Part of a small language model's weights.
Architecture: RMSNorm before each block, rotary positions, capped logits.
MLP neurons of a small language model. Each row is named by its layer, matrix (up: input weights) and neuron, and shows model dimensions 32-159. Each number is 50 + 10 x the weight over its row's rms, rounded and kept within 0 to 99.
A block is one neuron, or neurons of one layer that tend to fire together. Before each block is what it responds to, as a language model described it from the Wikipedia text at the highest values.

Second word-piece inside a longer word split into subtokens, usually right after a capital-letter start, such as r in C-r-iminology, ord in rec-ord-ed, ass in c-ass-ette.
L8.up269:53 65 66 47 65 56 52 53 51 40 35 52 59 57 61 52 51 38 52 49 53 49 57 53 49 37 53 43 60 46 63 45 48 32 35 49 47 60 71 54 53 35 56 53 51 43 57 52 43 30 49 52 60 50 62 41 44 64 55 60 30 63 32 40 44 55 59 52 26 58 47 51 46 48 51 59 57 40 53 42 48 57 25 56 61 51 50 57 30 27 51 20 55 41 52 58 48 57 56 50 64 55 31 56 46 41 55 43 37 61 26 44 49 64 42 38 36 53 44 43 27 55 57 39 47 55 56 56
L8.up341:49 70 68 55 56 71 51 57 49 47 54 39 57 43 50 42 48 53 51 52 65 65 47 35 55 52 51 21 62 47 49 36 50 37 66 44 36 59 62 22 75 40 53 55 51 43 43 52 38 50 52 48 75 55 61 44 58 59 49 55 44 51 69 47 43 49 55 31 46 34 53 55 46 37 47 45 46 50 64 53 62 48 35 43 74 49 50 42 46 66 53 45 46 38 76 52 48 35 26 40 41 45 57 39 51 34 57 53 45 39 42 62 49 43 47 39 42 50 50 49 44 52 63 57 48 36 36 56
L8.up350:55 59 33 43 34 48 53 42 45 43 50 58 59 47 62 49 46 53 30 39 39 32 35 34 42 57 41 66 52 50 54 42 32 46 53 38 33 52 42 56 48 38 52 50 55 43 65 45 52 45 57 45 53 40 41 47 42 49 43 63 48 77 49 62 34 64 39 46 46 46 42 51 59 48 45 37 48 34 44 61 44 56 43 40 52 61 56 53 37 40 31 62 63 49 47 40 39 51 46 59 40 38 60 45 59 39 70 74 50 60 52 51 65 63 46 59 44 60 59 51 45 32 58 56 71 46 56 62
L8.up365:58 43 60 50 44 45 63 45 36 53 41 46 58 33 51 64 57 63 40 44 49 48 51 54 38 54 57 53 65 63 62 48 38 47 48 56 60 56 43 31 43 59 49 47 52 48 56 41 41 58 62 56 51 48 57 57 33 51 48 52 43 60 34 37 41 51 45 57 51 48 46 60 33 61 42 51 60 70 47 39 57 56 48 60 50 58 59 44 42 36 55 50 53 62 57 39 41 54 52 43 39 46 72 45 59 54 54 59 51 55 30 34 69 59 66 32 57 38 45 50 60 52 40 56 57 59 38 54

Word-final plural endings split off as separate tokens, such as -s, -ors, -ings, -als, in governors, buildings, festivals, usually followed by a comma or verb.
L4.up476:32 43 43 47 81 48 70 42 38 46 63 50 37 59 39 40 43 40 59 39 43 47 50 64 31 47 67 67 47 48 45 70 45 40 45 36 46 47 52 63 40 40 58 48 61 58 66 57 67 48 49 36 58 55 58 37 58 60 43 52 40 53 43 60 57 44 51 35 53 36 39 40 47 52 51 64 47 48 51 52 56 47 40 45 41 61 37 61 56 56 45 51 58 44 49 68 35 57 50 58 33 33 60 47 72 34 49 52 54 46 44 41 48 71 32 43 46 45 30 54 58 61 53 31 32 52 39 38
L4.up704:51 52 54 49 68 45 54 52 50 46 50 53 50 45 63 53 62 48 56 48 54 47 33 35 29 55 45 43 50 44 40 68 59 37 45 48 39 55 49 59 58 51 57 49 48 54 55 56 68 61 43 42 77 45 50 56 62 43 39 54 53 61 56 48 36 68 42 50 49 42 54 41 45 51 42 61 56 54 55 50 54 57 40 55 50 42 65 38 51 70 58 45 52 40 64 52 38 48 39 66 48 42 31 51 56 62 52 53 70 57 47 34 45 52 55 48 46 22 39 55 56 71 38 35 47 52 46 56

Middle fragments of words split into pieces after a short prefix piece, such as oll in c-oll-apse, chool in s-chool, pl in ex-pl-ained.
L2.up35:50 50 64 38 33 48 54 49 44 36 56 46 45 44 55 81 62 58 32 45 57 35 43 63 63 55 48 61 39 58 61 42 37 35 53 74 45 47 41 45 23 55 57 43 42 54 48 66 49 48 52 53 49 51 38 57 45 47 50 34 37 61 57 43 54 60 42 54 48 62 50 38 43 46 49 46 63 59 53 43 58 53 50 30 62 45 51 60 51 35 41 37 58 55 55 47 25 57 79 66 41 50 51 49 46 49 41 58 59 55 45 57 49 45 60 45 49 39 57 48 43 61 52 31 64 49 48 54
L2.up60:53 56 62 43 35 58 41 51 39 31 40 59 53 50 48 28 63 45 59 54 41 34 58 62 32 61 59 61 62 62 47 57 47 48 47 49 47 49 70 40 58 54 44 57 35 44 36 50 53 58 49 48 60 45 44 42 55 57 45 55 38 59 57 60 39 68 46 46 37 43 43 51 55 55 46 57 34 33 47 28 40 46 59 50 45 56 49 40 41 46 60 44 45 47 63 48 49 60 54 42 50 25 29 56 31 50 65 48 44 43 41 44 51 80 54 48 58 47 68 64 43 52 52 50 49 57 59 60
L2.up253:51 49 57 41 61 43 46 60 39 30 47 50 54 48 55 33 54 43 59 33 43 43 61 58 53 55 57 47 39 52 59 56 55 27 42 66 62 46 68 47 38 43 64 37 60 57 58 38 46 37 51 46 64 44 51 37 56 38 65 46 44 40 46 53 72 48 45 34 46 32 43 52 54 50 51 39 70 57 46 46 54 48 52 43 66 49 60 48 52 57 56 36 62 53 48 46 26 57 55 49 36 48 29 50 29 75 48 47 51 35 35 56 39 49 48 56 50 54 49 65 43 47 55 38 61 60 52 80
L2.up346:44 49 71 42 54 31 54 49 49 31 62 49 64 36 47 42 40 43 33 43 44 36 68 42 57 43 43 44 52 50 66 42 37 54 50 64 59 55 67 52 47 37 58 54 57 62 71 54 44 66 42 64 59 43 42 37 38 45 58 35 41 56 45 46 41 54 57 69 34 39 24 29 52 48 47 53 48 36 49 34 47 53 51 34 51 33 56 40 33 53 61 38 53 53 53 47 24 56 52 66 43 58 40 53 38 58 51 53 56 62 28 47 43 48 58 43 42 43 57 49 53 66 53 32 46 53 59 59
L2.up463:39 56 52 28 53 54 36 55 47 51 40 46 53 47 63 32 50 51 44 58 45 55 44 49 46 42 31 48 52 59 29 54 67 49 51 68 41 65 58 32 46 44 39 36 47 75 59 42 49 63 53 49 49 51 67 47 74 38 38 43 45 48 57 32 39 49 54 39 46 58 23 37 45 54 33 35 44 45 37 42 54 52 50 53 43 54 42 70 39 42 55 56 65 53 52 31 51 56 43 53 61 48 57 57 52 57 60 41 64 59 52 50 33 34 40 56 50 36 45 42 56 54 43 51 54 47 55 59
L2.up609:46 51 55 36 49 44 57 50 44 31 53 50 41 48 45 36 48 50 53 63 59 36 55 41 53 75 41 42 52 55 62 61 49 59 59 64 63 46 50 48 39 48 46 30 51 44 47 55 57 51 39 52 66 54 45 46 44 64 52 46 47 34 47 47 40 59 39 53 42 45 27 27 27 46 44 47 56 58 46 29 59 67 60 44 36 49 39 56 42 32 55 45 40 68 64 44 48 61 50 45 49 50 46 59 29 61 50 68 35 34 46 34 40 41 52 53 49 41 43 64 49 48 62 47 41 43 42 69
L2.up649:38 28 58 44 38 45 43 70 36 54 61 56 46 42 46 52 64 59 30 42 43 40 60 58 61 68 59 40 62 56 61 56 47 54 55 50 74 52 66 58 40 53 44 35 63 55 60 52 56 59 43 42 64 34 44 51 46 49 46 40 46 50 41 43 72 61 46 42 56 22 33 54 37 51 48 36 52 58 44 37 56 54 31 52 59 45 57 52 50 41 55 53 55 45 67 52 41 58 49 46 35 39 39 40 43 62 46 36 58 60 37 48 70 44 67 54 46 58 46 59 66 61 44 51 54 46 54 55
L2.up745:50 40 47 71 40 57 53 42 45 57 55 44 42 57 35 56 34 63 59 44 58 47 42 58 60 62 41 50 55 39 74 62 51 51 31 59 54 54 62 33 37 41 40 53 55 39 45 31 44 51 60 56 61 36 40 50 22 51 62 39 55 36 41 49 66 63 46 44 49 34 49 38 16 52 53 53 48 50 46 51 46 56 67 44 48 68 40 49 56 34 61 63 52 47 63 36 54 47 52 32 53 48 60 49 39 55 60 62 43 43 60 50 44 50 47 48 46 50 35 55 35 62 57 28 64 47 48 52

Short vowel+consonant pieces like ik, ak, ok, art, ol in the middle of split words, often names: N-ik-olai, Dep-art-ment, Unl-ik-e.
L4.up594:43 49 42 45 50 46 67 45 53 39 33 52 54 55 62 41 51 43 26 67 57 56 44 49 45 44 51 48 54 71 36 49 54 62 52 59 52 49 54 67 58 45 53 32 51 47 61 52 49 55 59 53 61 48 37 55 57 64 46 48 60 58 54 58 27 60 60 41 64 60 51 58 50 47 52 38 61 54 53 50 44 53 50 64 58 30 44 54 72 39 52 63 44 46 53 49 54 48 64 45 54 44 50 56 52 62 58 64 52 54 51 67 50 50 58 63 67 32 54 58 58 54 48 42 53 50 52 49
L4.up701:50 37 61 32 40 47 58 46 49 56 60 41 50 48 65 52 48 54 47 50 57 55 44 62 65 63 56 55 51 65 65 68 58 38 49 47 62 63 34 45 33 53 69 50 40 50 50 58 49 24 52 50 62 44 52 69 61 56 64 37 39 40 43 55 46 46 55 48 51 44 43 30 46 56 53 58 40 33 48 60 47 51 53 38 49 59 37 49 38 34 65 60 45 44 55 50 36 57 36 60 38 55 46 51 48 35 46 55 52 53 30 56 44 37 51 48 60 37 38 60 35 53 46 54 50 52 56 54

Fires on the second piece of a word split after a short opening fragment, as in al-way-s, a-ver-age, o-wn-ers, Sing-h, and also on the final |--- cell of Markdown table separator rows.
L2.up36:69 42 51 47 42 48 61 46 54 38 48 66 70 33 72 55 61 55 64 47 56 57 52 47 56 36 34 55 37 50 49 54 43 17 45 39 59 56 54 35 64 47 58 45 53 53 39 59 31 63 44 67 58 41 48 42 45 53 67 39 42 63 53 53 42 64 58 43 42 56 61 56 30 62 42 56 43 47 72 48 63 56 37 48 59 49 51 53 54 72 31 60 61 48 62 50 58 55 45 65 66 45 54 51 53 57 59 62 34 54 42 53 59 54 45 45 61 38 38 42 50 50 38 59 72 63 62 48
L2.up109:62 64 61 66 51 44 47 50 36 38 64 31 61 47 30 51 53 56 26 57 49 34 47 36 42 49 48 56 57 46 60 37 41 37 53 51 42 67 60 51 50 45 54 51 45 43 27 50 64 49 71 71 56 52 42 47 58 47 56 47 53 46 46 71 27 38 45 45 50 58 44 59 49 57 55 48 29 59 47 53 49 53 52 58 51 36 54 59 62 53 58 48 52 51 60 43 40 54 61 49 47 41 46 39 56 48 47 63 48 54 62 33 58 50 54 60 67 57 50 44 60 39 33 57 27 43 47 56
L2.up247:52 53 36 54 61 49 37 47 48 48 66 47 37 29 42 66 49 65 53 55 46 51 44 53 58 54 59 51 51 47 51 64 37 36 41 39 44 53 42 54 56 41 38 55 38 52 47 48 62 61 50 45 54 49 59 32 63 41 57 54 55 65 39 54 45 56 57 58 53 40 53 50 59 80 31 56 43 44 62 48 65 50 44 47 58 56 49 60 44 53 54 48 51 51 54 53 39 46 38 67 54 23 56 33 38 50 60 47 61 63 50 37 59 65 44 48 68 41 44 47 60 70 50 58 61 36 63 57
L2.up335:47 27 42 61 45 57 42 29 61 49 48 46 46 40 53 45 58 37 45 65 73 39 46 56 68 42 47 53 40 63 47 58 50 54 45 39 60 52 45 63 38 46 47 53 44 64 54 27 44 56 47 47 58 50 48 48 36 52 51 64 51 54 75 57 48 53 38 51 54 45 46 42 42 48 52 43 54 53 52 56 55 49 30 53 27 58 41 48 46 35 52 60 63 71 54 43 38 51 38 44 47 29 37 44 59 64 55 47 65 50 51 36 71 49 30 36 56 30 50 48 45 57 53 49 48 62 51 40
L2.up452:45 58 54 42 51 49 50 34 36 42 59 55 53 39 46 58 43 42 39 38 47 37 42 50 50 43 46 57 64 40 48 58 34 33 33 46 63 31 61 51 55 47 47 58 46 54 39 65 57 38 52 75 56 42 43 51 62 57 55 59 53 46 27 58 40 47 29 53 56 28 46 44 46 56 60 58 54 48 38 51 41 54 41 55 51 35 49 52 56 44 57 67 43 42 57 44 24 52 54 51 66 55 49 53 44 57 71 54 50 59 54 39 46 62 25 42 63 54 43 56 52 44 67 37 61 44 47 63
L2.up507:54 43 58 45 36 53 29 60 63 45 37 49 71 36 30 51 58 53 43 41 61 54 66 54 31 50 38 36 56 33 50 45 53 42 56 46 51 51 68 54 46 48 53 54 51 55 48 47 48 57 49 48 60 50 48 49 47 80 42 60 48 37 57 34 41 46 57 43 63 35 45 53 55 47 57 45 45 54 52 51 31 73 42 46 49 46 60 44 41 47 62 48 76 63 38 39 24 49 53 40 54 46 51 34 70 61 48 58 53 54 62 42 54 35 42 53 43 37 51 42 37 49 46 56 46 46 41 46
L2.up544:77 51 46 63 50 55 34 57 40 33 69 37 55 69 42 59 43 48 49 51 54 38 50 32 56 42 55 45 57 49 57 49 54 52 42 44 64 74 46 54 54 43 48 57 49 50 56 47 52 54 51 54 49 45 42 41 50 40 54 38 38 46 61 68 40 39 54 52 39 39 46 54 42 78 43 41 41 64 36 63 55 60 53 52 44 51 39 61 50 68 53 72 46 57 67 49 45 37 51 52 46 39 40 24 44 58 58 42 46 47 49 34 55 59 55 43 60 50 61 50 44 44 49 43 43 42 54 51
L2.up712:47 43 53 50 46 41 31 58 61 55 41 61 52 36 49 55 40 50 24 51 60 26 66 43 44 54 41 52 70 41 47 38 36 47 68 40 48 54 69 55 48 63 63 67 43 63 61 33 42 38 51 49 50 50 15 63 59 51 57 51 45 40 57 51 39 38 44 50 59 43 55 50 67 58 57 50 35 38 28 52 44 60 52 55 56 45 51 48 45 47 74 57 53 60 48 42 37 52 58 46 39 42 40 30 49 50 44 44 54 51 74 40 62 51 46 42 51 33 69 48 55 50 46 57 43 49 54 47